python train.py --num_key_value_heads=4 --bias="none" --optimizer="muon_hyperball" --doc_mask=false --train_tokens=342800000 --max_steps=5231
MLP neurons of a small language model. Each row is named by its layer, matrix (gate and up: input weights; down: output weights) and neuron, and shows model dimensions 96-223. Each number is 50 + 12 x the weight over its row's rms, rounded and kept within 0 to 99. A neuron's up and down rows have the sign that makes its largest values positive.
After each neuron's rows, "raises" lists the tokens whose logits its output raises most directly, leaving later layers aside.

L6.gate44:48 42 50 54 61 55 54 33 72 56 47 53 37 69 58 53 72 63 41 45 38 73 34 42 48 71 47 43 62 51 29 49 74 52 41 65 37 47 51 54 50 44 48 76 47 47 59 59 41 42 50 35 36 47 41 52 52 49 49 60 46 57 43 70 59 59 76 45 39 55 40 72 54 37 51 51 60 57 63 18 68 52 77 24 52 43 31 62 55 57 64 66 56 64 46 64 35 53 41 61 69 63 64 56 50 75 58 50 52 68 61 55 32 46 50 69 61 59 60 40 38 42 63 38 43 42 30 59
L6.up44:58 39 47 52 51 53 47 56 51 27 45 54 24 41 27 44 20 60 63 41 26 75 67 50 61 70 38 21 51 44 51 55 31 35 42 65 53 47 50 64 20 41 51 53 44 54 48 51 65 49 64 52 67 35 55 49 40 54 43 43 70 64 49 46 57 50 86 43 61 41 30 42 47 68 47 44 59 38 47 53 46 50 42 60 60 55 43 72 22 44 41 71 34 60 49 45 49 49 52 28 52 62 46 48 48 64 65 33 50 49 39 45 42 71 43 65 76 29 65 43 43 52 64 29 56 75 41 47
L6.down44:66 57 33 31 40 43 24 47 64 41 43 67 42 25 67 58 56 45 61 45 32 49 23 60 36 53 35 36 55 27 46 65 56 45 44 63 31 46 41 57 36 56 55 60 41 64 39 59 69 58 76 36 58 33 65 28 55 71 63 31 58 53 51 59 79 49 51 45 54 54 54 62 36 53 26 46 41 56 42 46 43 70 48 49 54 66 24 51 56 80 49 49 33 57 52 43 41 36 43 48 41 71 46 44 48 58 45 43 36 60 69 45 56 37 61 45 52 42 60 45 32 43 48 51 67 44 55 45
raises: "ature", "hip", "ome", "enda", "dale"

L8.gate215:72 55 41 72 55 49 76 49 52 61 70 47 67 51 39 48 67 56 53 50 55 41 67 32 41 39 35 61 43 53 46 44 46 46 63 54 62 43 61 50 45 59 27 42 49 56 49 62 44 34 62 45 47 40 42 39 62 43 21 59 56 55 46 50 56 24 43 48 53 49 42 32 50 40 25 73 59 48 41 68 49 66 54 34 55 39 79 28 42 56 50 62 30 54 59 48 47 57 49 61 30 46 34 54 29 47 58 47 49 44 55 60 16 57 70 57 46 64 25 50 59 47 52 40 43 42 32 53
L8.up215:75 60 33 56 62 56 37 52 42 60 55 60 44 42 50 69 61 41 58 43 28 23 55 30 58 46 60 23 58 59 58 43 35 44 28 41 61 30 54 65 50 75 48 46 55 49 52 28 70 32 61 33 62 56 32 50 45 43 52 34 54 43 23 52 61 20 63 51 69 40 35 46 58 44 26 43 33 40 63 50 76 66 35 44 44 52 58 52 57 64 39 69 42 45 67 56 58 62 59 31 41 25 60 47 67 66 56 55 53 49 24 66 22 58 45 58 43 64 52 70 58 62 51 52 58 63 54 36
L8.down215:35 51 35 51 45 71 59 41 66 42 42 32 71 53 51 35 40 37 34 59 47 64 73 51 51 58 64 42 36 46 40 52 62 49 46 52 36 60 46 47 63 26 58 52 44 38 33 45 61 51 44 54 44 57 55 40 38 58 61 49 55 28 69 35 33 42 54 53 29 55 50 42 52 66 47 48 68 44 44 63 32 44 44 48 41 65 25 42 49 38 42 42 58 35 53 42 29 71 35 46 72 56 46 49 42 44 71 62 55 44 44 44 56 60 70 48 53 45 64 45 38 42 36 58 73 49 56 46
raises: "ots", "ces", "aries", "oms", "ages"

L2.gate111:66 49 51 55 33 49 49 38 63 49 70 41 29 31 35 51 37 34 51 38 35 47 49 41 64 40 59 42 65 46 35 34 43 56 59 49 65 53 55 55 38 40 65 71 44 61 50 69 36 46 45 37 29 42 50 66 58 53 48 56 55 47 37 51 60 31 61 57 35 41 50 28 43 39 69 45 66 32 44 39 38 41 68 41 74 51 50 58 45 37 34 47 46 45 54 36 50 38 61 71 57 70 56 43 50 36 50 37 42 50 61 30 62 50 60 61 76 47 66 66 53 62 61 77 53 69 36 66
L2.up111:63 62 31 47 57 71 44 55 51 62 18 47 48 74 46 31 50 62 56 30 48 45 41 50 72 45 61 51 32 48 30 36 32 73 42 60 50 52 54 73 52 67 65 48 49 46 60 63 59 51 51 34 68 47 40 51 43 43 57 49 43 47 29 39 44 62 43 52 54 66 66 44 51 77 51 41 51 53 60 62 38 33 48 41 50 56 60 55 52 65 54 31 54 45 56 34 41 62 71 53 58 54 49 57 45 39 58 37 53 51 51 63 55 45 59 57 54 59 55 50 32 38 59 56 51 56 44 42
L2.down111:52 47 39 36 57 43 42 51 44 65 65 57 48 65 63 44 55 41 57 52 48 51 47 82 72 54 64 41 43 48 59 66 65 42 24 55 53 28 75 65 52 43 40 58 52 45 41 74 43 52 22 47 45 48 55 51 40 53 37 28 64 58 39 48 53 63 42 56 45 56 65 55 47 52 42 40 41 61 48 66 48 42 43 33 52 56 33 52 40 55 58 65 53 36 39 44 46 48 40 40 44 57 63 38 49 63 78 31 51 66 57 68 50 41 41 50 55 64 70 42 60 72 52 64 65 64 61 85
raises: "sc", "log", "line", "active", "grad"

L8.gate333:48 52 47 33 55 42 41 56 38 49 47 48 60 49 61 39 55 39 48 56 32 49 56 61 60 40 68 28 55 50 28 70 47 55 43 50 49 49 70 41 61 71 35 41 35 40 45 52 42 47 59 33 75 26 40 47 45 42 48 49 57 37 56 65 49 46 58 59 50 39 70 35 35 36 54 37 50 45 52 65 40 56 56 69 34 37 35 49 59 57 46 32 87 49 28 64 56 48 45 50 50 53 46 35 38 23 75 68 73 55 47 12 43 58 63 71 43 55 28 48 40 36 52 48 48 52 67 52
L8.up333:71 64 55 50 67 61 34 47 56 47 47 61 32 57 47 43 51 71 39 25 66 51 46 46 68 40 51 38 62 46 55 31 64 46 74 42 54 36 51 49 43 51 37 23 46 44 52 52 51 42 38 43 52 42 56 57 48 38 58 53 40 27 46 45 58 51 46 44 53 61 48 61 42 36 46 44 39 46 52 50 42 59 63 57 57 41 38 63 52 56 64 00 32 37 60 43 15 34 41 78 45 47 60 31 37 52 44 40 40 64 51 36 27 53 53 43 61 54 44 44 53 60 50 41 18 37 43 48
L8.down333:33 57 55 64 64 59 54 47 56 49 26 51 60 33 44 49 60 47 42 52 56 46 37 46 65 42 42 31 73 37 63 50 48 51 41 45 66 59 35 66 69 53 55 51 58 39 71 45 53 37 55 48 58 69 42 68 73 40 60 62 45 53 60 81 36 59 68 37 49 49 39 33 58 48 52 44 31 67 73 38 30 47 45 60 37 62 35 84 36 36 64 43 45 46 63 27 38 51 55 68 51 51 66 31 62 57 41 40 61 58 70 57 35 46 49 30 47 66 37 62 42 29 32 39 55 44 55 67
raises: "ter", "ng", "r", ":", "n"

L6.gate255:44 39 50 63 25 47 47 33 35 70 70 63 42 75 38 53 45 47 65 52 40 43 44 57 60 57 43 51 56 57 35 70 35 44 37 54 33 50 48 29 61 53 59 54 51 43 39 41 55 38 40 57 55 50 57 45 60 43 44 68 59 60 59 56 58 66 37 45 62 37 41 57 44 58 54 47 36 31 52 42 41 50 31 56 14 57 57 56 45 47 46 54 41 38 60 45 62 46 49 57 55 53 49 47 58 47 28 50 73 56 65 47 44 37 54 77 71 61 32 44 55 59 50 94 43 55 36 68
L6.up255:46 52 29 74 27 71 41 59 42 45 47 66 45 60 53 60 42 43 61 66 48 63 41 43 61 40 70 67 48 36 36 73 35 40 51 63 49 41 46 54 41 57 65 52 27 72 42 49 54 45 61 36 57 42 58 86 38 40 44 57 74 71 40 51 58 38 49 33 36 78 61 58 67 42 43 40 44 43 50 53 50 64 38 35 48 42 34 54 30 66 65 39 37 14 46 45 48 43 54 56 44 63 66 25 47 64 86 40 66 72 53 49 56 34 64 33 67 65 44 58 46 55 82 59 60 62 45 50
L6.down255:66 46 50 49 34 43 56 56 56 50 35 36 49 49 58 39 72 50 52 75 54 27 48 45 60 43 66 57 61 45 24 53 68 28 35 52 57 66 36 31 55 39 51 37 46 60 54 53 31 43 58 36 50 38 36 49 44 27 33 45 75 66 52 49 64 40 33 47 38 36 48 48 49 56 49 64 36 33 62 55 33 52 56 51 47 73 53 38 35 41 48 50 49 37 42 51 35 48 44 55 62 66 53 49 60 20 50 52 42 61 52 55 44 41 47 66 44 64 45 40 49 47 64 73 44 58 48 48
raises: "nd", "n", "ng", "ns", "ne"

L3.gate102:56 71 46 58 54 50 33 29 40 46 58 57 46 45 42 32 64 50 73 62 24 58 49 68 51 28 48 54 45 25 38 45 45 43 49 51 41 42 49 42 47 49 50 67 58 36 72 52 64 51 34 78 50 51 31 44 32 38 53 51 54 57 56 50 69 65 59 69 41 37 56 39 50 31 68 34 46 43 37 42 68 56 18 58 55 37 56 56 56 36 48 73 61 63 42 59 75 46 38 36 40 44 44 54 48 59 43 38 43 43 49 38 58 62 32 49 47 35 46 66 57 62 27 62 48 46 48 51
L3.up102:22 48 31 50 51 42 41 64 53 54 49 56 61 53 52 47 52 64 52 50 54 52 23 47 50 38 36 40 60 59 47 42 52 50 43 57 30 59 79 34 50 59 35 62 50 59 46 66 38 60 45 47 66 59 60 44 41 37 52 48 60 58 57 25 53 51 67 50 50 49 60 54 96 56 51 50 63 39 38 49 54 65 32 52 39 39 38 62 45 41 48 56 40 63 67 53 35 63 39 54 63 59 41 81 44 78 34 52 47 55 68 50 37 68 57 47 14 69 44 58 49 59 60 56 30 43 34 33
L3.down102:29 49 44 58 50 47 62 68 57 50 34 50 42 72 50 53 26 58 32 41 45 19 49 49 56 52 39 36 49 55 43 31 48 71 35 48 45 42 42 29 72 48 37 66 55 34 58 58 49 57 41 38 36 45 55 58 72 32 60 45 46 31 74 33 52 69 59 32 57 49 68 42 46 57 50 27 38 34 39 45 36 62 72 54 24 39 44 28 57 52 53 41 61 29 58 48 50 47 29 57 41 27 55 51 45 31 64 58 38 67 33 55 62 37 62 42 32 62 47 51 38 34 19 35 44 47 37 61
raises: "ings", "ation", "ing", "ity", "ations"

L6.gate161:61 59 69 70 30 38 59 54 25 61 42 65 48 57 55 55 68 55 46 43 34 61 48 33 54 60 37 44 47 60 54 69 79 51 69 56 51 28 62 52 53 31 27 63 67 36 35 45 53 58 49 74 44 52 62 45 60 41 35 26 33 35 59 64 58 90 61 42 51 51 43 20 37 54 49 41 45 50 32 70 59 54 50 64 53 57 65 62 47 43 68 53 46 59 50 43 48 65 73 39 42 49 51 44 49 44 54 46 58 79 63 45 51 44 66 44 44 47 52 66 53 62 30 60 29 45 52 22
L6.up161:60 41 53 51 37 49 52 41 73 62 64 57 32 66 57 59 67 58 33 38 33 50 64 64 44 74 39 55 59 37 25 69 52 60 54 59 58 49 46 44 50 38 58 54 51 52 63 24 48 53 51 69 40 63 53 53 40 61 31 41 50 57 50 55 36 40 42 46 35 56 51 34 49 58 57 42 32 60 51 54 64 42 44 54 45 42 50 47 48 25 54 62 26 51 50 56 67 46 44 41 41 59 61 44 39 28 45 47 62 51 68 41 66 52 59 50 19 34 30 40 48 58 39 83 64 53 41 60
L6.down161:55 49 56 61 56 39 84 67 73 61 70 74 31 41 64 67 59 43 41 52 41 40 35 57 74 60 61 56 48 76 50 63 63 59 60 60 82 56 61 45 24 51 61 67 54 55 52 41 61 64 46 71 46 37 49 54 44 31 59 36 71 37 34 25 50 73 43 48 47 67 62 48 49 39 55 61 29 59 50 45 65 54 60 53 47 53 45 53 64 44 46 56 48 50 41 40 67 77 52 63 50 45 39 44 34 57 58 54 36 46 53 41 45 43 64 52 29 51 47 29 51 39 23 55 53 66 47 41
raises: " he", " they", " she", " |", "un"

L6.gate341:54 31 43 37 44 36 39 59 41 52 35 46 53 59 72 56 57 57 62 62 67 61 72 46 56 53 37 40 39 66 53 60 55 43 65 66 43 70 42 44 46 59 47 37 14 49 45 58 25 55 79 45 44 70 53 54 72 62 38 61 46 62 60 59 32 42 34 49 40 21 54 47 52 42 46 37 60 55 50 53 34 52 79 30 35 60 44 47 50 66 53 51 52 65 46 61 38 41 35 38 65 45 37 29 55 48 39 26 49 37 22 74 36 40 69 50 66 65 47 48 41 50 66 31 38 38 63 61
L6.up341:50 40 42 54 27 28 52 55 58 35 38 63 52 59 38 71 53 49 35 33 37 76 47 42 44 64 67 51 59 45 46 51 48 35 47 43 61 70 67 32 24 32 61 47 28 27 64 59 51 47 56 67 49 48 50 75 30 41 47 56 46 41 56 40 54 46 36 36 60 45 52 39 52 38 65 52 54 33 37 52 44 45 51 61 50 38 60 49 61 43 53 53 36 37 43 45 73 47 62 40 36 28 55 47 50 44 37 49 49 43 35 55 58 32 49 60 40 43 69 51 41 48 57 62 38 41 46 42
L6.down341:42 52 52 47 45 42 38 65 51 46 43 59 48 35 42 35 32 57 42 30 53 66 32 63 58 34 50 54 52 55 54 59 47 61 64 36 58 47 47 59 56 60 66 59 75 62 55 44 50 54 45 39 60 15 32 55 47 42 23 49 41 40 18 59 35 61 40 69 62 56 46 54 63 60 58 62 58 68 53 63 49 48 34 62 56 56 46 64 29 25 62 58 57 63 60 33 26 69 45 49 44 59 75 53 35 71 43 50 36 66 58 54 33 50 48 61 55 51 22 56 53 57 29 56 50 36 46 57
raises: "cs", "ties", "fic", "ades", "ware"

L3.gate538:73 54 50 32 53 59 53 55 46 47 53 46 65 40 70 48 44 43 65 16 47 77 50 42 42 46 34 61 49 62 55 43 50 41 59 46 25 56 55 41 34 49 62 74 63 63 43 79 56 47 62 65 46 42 57 64 54 47 60 71 55 41 46 36 57 37 68 57 56 81 27 45 49 49 60 38 64 45 55 57 46 41 50 55 56 66 29 55 48 50 41 29 63 63 65 61 44 60 38 45 57 37 87 40 47 34 42 33 54 57 63 50 57 59 76 71 45 76 54 44 58 59 34 56 51 45 63 66
L3.up538:63 36 33 38 65 62 34 33 63 50 49 56 37 61 42 68 46 52 61 53 49 36 74 48 77 56 50 55 69 60 56 63 58 39 34 62 56 49 54 37 49 31 44 54 49 42 52 54 40 63 38 29 27 53 51 44 45 39 32 52 60 47 41 50 53 61 38 62 60 64 48 45 56 43 48 54 38 56 62 64 70 33 51 44 24 65 73 43 59 48 48 44 59 55 37 60 36 61 65 71 53 26 43 61 41 56 53 55 47 45 46 72 57 39 67 36 35 72 26 56 44 55 46 44 56 49 41 54
L3.down538:27 37 42 56 52 58 68 69 20 53 49 53 37 47 49 64 34 41 49 66 24 70 75 58 57 45 48 46 60 44 44 59 38 48 39 46 36 54 48 43 55 44 41 35 59 56 58 73 53 47 58 57 63 48 47 64 51 46 53 50 45 47 40 37 50 33 32 41 53 50 37 51 72 51 66 43 48 62 42 27 50 66 41 41 55 38 68 57 50 55 28 34 59 61 47 62 55 51 54 51 77 56 54 54 53 53 59 44 67 34 52 49 52 72 49 51 52 27 41 47 50 44 57 43 57 58 40 57
raises: "more", "ways", "life", "down", "ient"

L2.gate684:59 49 67 64 47 47 48 57 36 41 24 53 17 55 55 46 66 39 49 48 56 36 67 52 41 36 59 49 73 65 57 45 63 72 43 52 30 51 41 54 42 25 31 51 57 55 35 44 39 39 39 56 44 45 70 61 59 51 46 75 38 38 50 68 46 49 43 51 41 48 55 43 32 39 52 57 22 55 43 75 36 57 39 62 46 45 35 53 47 37 34 50 32 43 56 41 47 50 52 62 30 21 45 47 41 80 57 31 36 49 40 37 53 41 44 58 54 43 45 51 59 45 48 74 55 46 53 44
L2.up684:37 51 64 40 32 54 59 50 54 56 42 34 45 35 64 59 58 53 53 45 51 56 43 55 40 43 32 45 53 51 45 50 28 50 30 37 49 52 55 58 37 33 32 52 74 57 40 38 52 29 53 64 43 62 31 73 49 55 30 24 56 70 35 41 38 52 47 52 44 61 49 60 50 37 38 44 60 68 42 53 53 54 45 53 33 53 41 50 72 47 55 34 38 57 51 52 48 36 61 33 37 29 68 46 79 58 38 35 48 40 38 33 62 61 48 24 50 36 56 67 35 53 48 59 62 50 57 69
L2.down684:46 52 37 63 61 50 45 45 50 43 47 53 44 53 54 41 38 69 29 62 58 64 71 74 32 53 60 61 51 47 30 69 74 50 40 38 62 57 61 54 38 53 21 34 42 53 43 49 54 47 61 63 49 47 46 53 46 45 46 41 46 38 44 58 17 61 49 70 77 64 52 35 43 40 48 45 71 30 52 55 55 62 31 61 50 37 42 43 72 56 48 36 42 44 36 55 29 59 39 49 40 53 40 72 50 39 39 46 58 29 41 43 75 58 54 58 37 39 44 40 65 61 64 65 59 51 40 49
raises: "urs", "ur", "uch", "aut", "offs"

L7.gate471:57 51 65 75 59 56 75 51 40 53 60 74 48 36 42 56 61 31 49 44 45 53 37 58 55 70 35 35 42 31 52 47 61 35 47 42 65 49 50 41 41 44 65 49 52 54 68 52 66 49 42 45 54 43 41 51 49 50 64 52 57 56 51 33 62 51 51 36 45 27 52 38 57 53 56 75 19 69 65 54 37 55 55 51 41 60 54 64 50 37 20 84 62 62 52 46 51 58 56 44 48 61 47 51 45 45 50 62 58 64 35 46 67 61 62 57 28 60 24 43 51 64 52 71 41 71 55 48
L7.up471:48 49 45 46 60 48 41 62 70 53 60 48 52 46 70 72 60 36 47 24 71 58 41 57 66 73 47 36 42 56 52 32 39 37 62 39 56 56 37 56 53 37 67 39 51 45 57 58 69 65 51 57 55 58 50 39 75 56 68 47 68 47 55 48 66 68 46 27 54 53 38 44 53 59 57 42 44 84 64 47 40 34 56 31 22 33 49 50 57 33 34 39 54 46 51 46 51 50 66 56 54 59 19 58 53 62 61 63 49 51 51 35 57 63 58 56 39 59 56 37 43 45 63 56 47 63 41 35
L7.down471:89 74 48 52 55 24 59 37 54 77 48 50 39 34 54 60 56 36 51 66 49 50 61 23 55 55 33 39 43 63 40 49 16 35 61 67 69 59 56 48 59 31 75 47 52 37 61 38 44 62 48 24 46 47 54 61 46 31 56 30 52 65 62 49 52 54 42 55 19 36 61 46 52 59 36 49 33 67 71 44 45 69 51 54 38 52 59 55 48 40 34 49 50 37 47 65 32 72 35 41 45 57 24 61 25 53 50 63 43 62 49 64 55 52 47 35 25 66 60 59 35 58 60 44 49 43 58 59
raises: " finishing", " taking", " getting", " moving", " serving"

L6.gate484:56 37 75 28 53 40 41 63 61 68 41 39 52 52 55 69 68 54 32 65 38 57 54 69 42 44 57 34 45 47 49 44 46 36 55 39 49 47 40 34 52 56 42 56 39 48 44 54 55 47 58 61 53 36 48 53 49 52 59 50 35 66 38 38 31 26 36 39 75 30 61 60 36 34 76 22 60 49 39 60 72 25 37 41 35 38 52 57 22 58 46 53 51 46 43 66 55 49 36 43 48 49 54 37 28 49 40 57 70 36 54 66 29 49 50 51 52 58 65 67 47 51 30 71 48 48 59 50
L6.up484:48 57 70 47 55 53 53 59 42 54 50 64 50 52 45 61 36 63 28 40 50 53 66 52 45 26 72 74 42 60 41 29 37 51 58 47 41 59 46 52 68 47 50 71 35 33 66 59 67 62 45 51 60 37 53 50 62 44 30 48 60 32 72 45 43 53 41 52 65 41 42 59 49 49 54 42 55 70 56 34 46 60 57 24 62 51 49 66 44 37 45 78 35 60 60 57 43 50 53 75 60 21 63 60 66 47 54 56 54 63 53 50 48 52 57 44 43 63 35 52 53 80 25 46 63 34 40 70
L6.down484:35 53 42 39 46 31 40 30 34 39 42 62 64 49 38 63 34 60 37 40 50 56 45 33 38 41 38 67 45 49 55 49 53 65 49 52 46 42 52 44 36 00 52 50 60 51 51 45 54 52 62 43 43 44 45 60 53 44 39 47 56 19 45 75 60 63 52 57 27 42 35 41 66 57 50 63 53 58 70 41 44 50 55 63 62 46 63 53 61 55 54 46 49 45 47 45 55 50 56 27 62 42 42 56 42 65 58 60 49 58 23 52 57 49 54 52 61 41 16 36 59 58 88 37 29 56 54 43
raises: "rial", "nce", "rio", "ries", "lect"